config.yaml
n_kv_head: 8
norm_eps: 1e-06
positions: "learned"
qk_norm: false
MLP neurons of a small language model. Each row is named by its layer, matrix (gate and up: input weights) and neuron, and shows model dimensions 32-159. Each number is 128 + 24 x the weight over its row's rms, rounded and kept within 0 to 255. Numbers have three digits each. A neuron's up and down rows have the sign that makes its largest values positive.
Before each neuron's rows, "fires on" lists the tokens most often at its 100 highest values on Wikipedia text that the model never trained on.

fires on: "it", "t", "ited", " con", "ent", " d"
L7.gate610:160148190146134147086189119076131130148143125144120143124133151120111118086112142091134147098124090146109119130146090154116145117134126139125112115104162135133110115114111119133136140110133144094082128153195094147124144096174093124142116141151116118113108114088100132134146117127123105089108136090092073146160090112126096138138102162173148117145123141111145138126114146138083155132166
L7.up610:093083135131110135159150152138148141129122127115144107107116121166172116121126116139117130184115105128173089107181104130123165126088143103087128120157129149137116153114157131130158121128143145140134109149125112116119123144114073118142087136176087109170160157157107135187134106112171099143117155171129105106114144148136084153119116139133127102127121106120127140090134113138151127151111

fires on: ",", "s,", "e,", "es,", "er,", "ed,"
L9.gate304:152151133139127117149145177120132127157111113105121141101146107141099111140133136131112146143128124127129152108105132088144154108134122169141136127136136139135137125136094129128160107145138129087142144115126076116142103165134112134130131158129143138135132123124119145125090139148175078099143102103093131095145146130153095151097143096148123118133202120113156097130082104133123105137120
L9.up304:141118142109118097110112161103114128102116160118127157085113157137175132145119132147142136081132131116164119111149143130115152100119161127158103097136103090155136103193121148143117118152099124129108131129098178128104111120177131100125133133151145084100128091135120150148152102123165117116122160182109147136108122132128132118152120165095154139132112141104127131155156102133146108163114

fires on: "b", "t", "vel"
L6.gate480:147112160148117143149143138097168151142131106084097055088096143138126117113146137124134161120156127146116113134128148095131171143109122107179142114125120143119089062090123074107112130130095121120085111126167102130151108165175133103109080147106088116133125121082163106157172071125141096119117155138086122116129119119101131102129139121100156159110144136170182101128152104122123107147112
L6.up480:170079118110104128128100122094064113115134114092149118157103169162161146114144112123153133132081143116132149112148212164122156107129134122138119118105107112118123098126096103114160084167134119131111155095107130124161104110113113058127121102118125125147075120171112151189082134159154082124106110144160132111128133124113119123132125114117164118109150158126149170119159128182141125111148

fires on: "N", "n", "S"
L7.gate500:105113120107112129112136150071123177149125139118145118127113175107142167105190134146123133148135128110105128122109084101120160152114150138150062147110146147143157099138133121091125114095103171142175111156114160105106119105134131106132120140142129106121111141117114172156129144118147133164147165146124129150160127111089117156097173166123133125101132141133139122137126125127135110088160
L7.up500:100138146085159164113108132111116132165099155126092132119084131117138117137130151143116116176128152151134150106143112133126107094146106112153115156146120104133141096146088093123098123127100117129119096123126115120123088124160166176200138108085144111142151112136155162116104095154146123155129146130147094172119090134176162122128116150133148105120119090143133150109124151115130141093187

fires on: "b", ",", "is,", "9,"
L4.gate269:149121122154143148145091133117095138161120137138132116130131099135162156089117101185149132137155133121127086117162111105111158105145120179148126121135105150130092103139110118130144149172127161095158156102114106122112145147149126128136122163174115128128076075110157138101109139093145128148117091099110098188099106127131141127110152124103145137115159143109117125133176114120100104068123
L4.up269:129120171161128110106091107137119111131128123136174117154084144139131139122133144129114162137086138168132107136143129119160152115113126133051092127086157139112121082093164129089117105122134148154112170128133157111100121124155144087125107143133140132170109120123154107145118096144147107122163093175111118129125140123132135163114070155110149126138108123119124167090132136116135114131158

fires on: "ard", " app", " join", "ross"
L2.gate679:178067136154130191098104120144155129132072146104140125100097139074162125116133146160120117112118108105112155116091135130146125138156127180161111187111163142153132101119073135149087127112132105169131127122142099127114145114149095143149155149100127141093097122088123120123126133126159130103097102129119129117137091158146099118125148194108129140129100160110094120129137115122165073132139
L2.up679:150092127124156179135133114096129060125110142130086113117144109132127114120130113120139127114135095125092161101145153132139159098137140140086119142157124141141166140170174142163119120164126086102134136124119122124122132114150137109086099151137133106140108151122156120099124149140109137160113098093161151140176121093119091109140146120114163098109149118113050113164076138124143126115122

fires on: ",", "s,", "ia,", "y,", "a,", "e,"
L9.gate235:163143156078103141138116138155145110140080098122117107115119135157134079158119137086093134137117131130115135105195130133143154095174050105164166124107121122159117132096148167147120158141148107111175112153080070148101134134148106166123127165174140155132151132121094121143096131114152060119141122110133182128112143110055103146135120127108125099128153122102167165084138105148155086141136
L9.up235:150120148170145101143145128085132098157136116129111104122141121078129128126134113117172159091115147108116149139148082116144158122118140146098090126152144200107102116148178103107104079161086121111115122100160139137116193183156130083115151114129108111127130109141114171144161124126146090134129110140113150155108109099128112150108096103110170121146114150104157168122181128137096124096107

fires on: " under", "ate", " to", " and", " along"
L4.gate654:096110146076140159153111159129159142125126124157149088145093138094120127135162127139148145058119145087176090139071103137151096094114150169136128168119130147177097131142125118138116096178132109114067104100129141169124088167177168110087092166125154111108147140123119127114106149137158114146159156104120114130109126139153103123122139070108095113116145156149140135116169115123121097160092
L4.up654:100137142108149167150104137113166115173127112149134124088091095136115138125152120179147155089141135110168092148080056128119106151133139088123132163130154133184102177159125133128176128119146138114134137115098091153124146153118128107142128177123138145097135125115149117114141160137158143162181119071125122134114113103115159095132109087119098119104127118125123096132117076119136097123126

fires on: "b", "le", "re", "l", "ill", "it"
L6.gate632:112122114135147128154107140110161114094163124153108100162119163129156139158127146143146168122138139152142139177138144132150101177102120153124153132101133097147082150132135097165087129098106114159170125101139171074102099101174112107164112121125144139114132135110128127126109069116148120091157113114120134117126128111088109146136096165110133098096138122101125116145120118154139143119105
L6.up632:140096116123165122093135123131097118125128111134178125146102167133125112158124167079142194136139145163138143134127186139123136117127144122105152115083152144154132096085106129120147126133119155174132153136154082123166127138129109092134144105141085148139130125095122150106156152147157111107154132125146133082173123127092108122087112144131144117117159169133124123112139154157172148127113

fires on: "ield", "ville", " head", "ance", " State"
L2.gate383:099057119096151147152145118112130146092182149134114131138129134103114124085079150177159131110121113146131115122118100129137093140124124088062136133152155139110134150159116126178148137096122112130136114151132095168132146131159120119102105179082123130136096129106132126107142148139160117163156145126191120122110130126197109112138105107125094110125111153161176142107154132129127158139134
L2.up383:146154099138144089140123142107105168095134121132117106151140102070150125078069130120157141154089085112154125120086117139121164136073155172150115120126141126136168135152153111129125118153133119159126056129110131137134134120117111071110102172151122091133153167096144128149137087184093111129129122129120116101164130137126121119154098161127084140135172137130172157121128138130152110127128